MLP neurons of a small language model. Each row is named by its layer, matrix (gate and up: input weights) and neuron, and shows model dimensions 0-159. Each number is 500 + 50 x the weight over its row's rms, rounded and kept within 0 to 999. Numbers have three digits each. A neuron's up and down rows have the sign that makes its largest values positive.
After each neuron's rows is what it responds to, as a language model described it from the Wikipedia text at the highest values.

L6.gate224:524473443499529496560406550579570552465563444552497560555494436500530515615467482528613414559477509556473459553480538453505491441504539450488506438501562573490541485449529522427462516461523562517487477401459486493390518620431545440461512573510398408458417570527513536536529449436568524504439488513558515463476450563500501532564473504515487446467454504519401537568561516506491550594541477550430447460492496458531582626568496523490518549522448492472565443504549533618482482513514410
L6.up224:461453583498533446527523526506544478507414505455575527549447542414515513424512538445456421431554514486471441444524526531532521491511547425438562488517507475539560488447538477537509562466476502537494520534538420519419499506516368494499515537478552526437528559544586428519553423579438511507501463492541401482424460536451366444526544494434480577381529537524420347487523461537512572446537393512477505465503508470461508444581547506487419435484547535555450473613420459463542525529456521
Responds to: Numeric range separators

L3.gate261:528342386543547551469564502544488543443509547448456446498534523505451563491493424557544504454543440413452489516562456545451522423515503508437469470521535541530547396517473497502485551530541460392588469553536502480512480556595478512441462549492494509518427553502496457479524599437563502450449398488445541435487489482467426480541441450505478492482465446492505496402640551518454607406469519443502449441562506549499558511512514514584523429480437404470557492525578472432467495513518418
L3.up261:471505461531498519511585519509448494546480557475541502521502532452589585559489468460587476501508469490506443462490479545455423472473548558473615510558526548625538509396448542417431570533376517523512542541447481421366399542436486452425513581490429506466489458481551492506562515388511483557454513491508411505514524517450586464506580555414586498527468442477480514549484467474518546464514562548478526492559524565488478517506445454401490392446459456480565465551541397454444508527453519
Responds to: Mid-token separators and fragments

L9.gate283:439524521423476510479469480450481527520456555568517465572507493522492466552442510469525467490476584460448513582642492595487377468485553451530536517418523452569505477476533484504595534469463439478531563472398542447556566560459512518521504464441467487533516508407626455562524515621579483541452464516490520440493529443418545440435511448550495466496502493475468500518440443493489467407578506414430519473519527460490615558489531497454493570514480475559477383427465466394546413516429484
L9.up283:512478519458518533498493464529582484480573541522584582510462503466482565547467429497441575580499500572486426459450439461519503576500474500495644514467513578513586561443510551513557398508425520446592505603529546540403550523559505434489559544490571444507514523557518382532446548501503428549585506535491528492566456540463488468483468584472530606450410444444456523547535564485417557467456504434529519509507505548513534522573455486445485380520471431532504454552537503497532472418589453
Responds to: Incomplete word fragments

L3.gate533:482391499535519572543478471562435463524507534665413533534479463510478362518468553388486472526447415524456584455472508380565551432444432436501503469524545582514488534480368502460477555583605507543487499513482509462553527545428408443494473490471494477529536545511501460493499555541488543526442449477497461597531385481409560468449488456550413501511487534593533447440494534533537504490446459394485415543525566530526461434492502501546516500479498516475459500509505495519566468517437528
L3.up533:464515540575355542501413485488521471465462463541520509509545595476542474453594492484456508500494408532504450540482495497439496531548507534480474480544535578570564356420518526499478477558390563508421550528452497453442493517525497478601422399462599566587519448489512499539545508610508557513585451469568412497469404548411546485509565470474528463484540519579587568515576489533529497497542470452451426489583507485442580467487508437473490500489561569431420457477485474514481486503536478
Responds to: Date opening tokens

L6.gate63:464377491554431503518578526477496473446543443479438457541444553429408473565517472465585573546533573489448476429526458564456477464523483497511555512461471421567440528451514482454525555479510540531558526461519447405529514499488460435482590475552439623507497468457444504468634576450489453522477580520555492518559516501476583570541476441479545537562472520505485550441511545400527467579553515494494520502535426451565534461507585475556526429537503455584510392477382461503475399425498529
L6.up63:509408501509531546623497510381467523446452490440598548432401572496488489463519534481508492590553622490484477383494459476550471522514510521459547583458513503492408495425468547558509530534460502597461544462552518441435430497500500517545580397514515525516581566483503431522454558486534482548492465536474425563462527425481540517545535528450466484554447466462513548547494558504608446570405497427552426507525486490467457522426573517515447444462465509572509469449378421455552471489447497
Responds to: Openers of multi-token units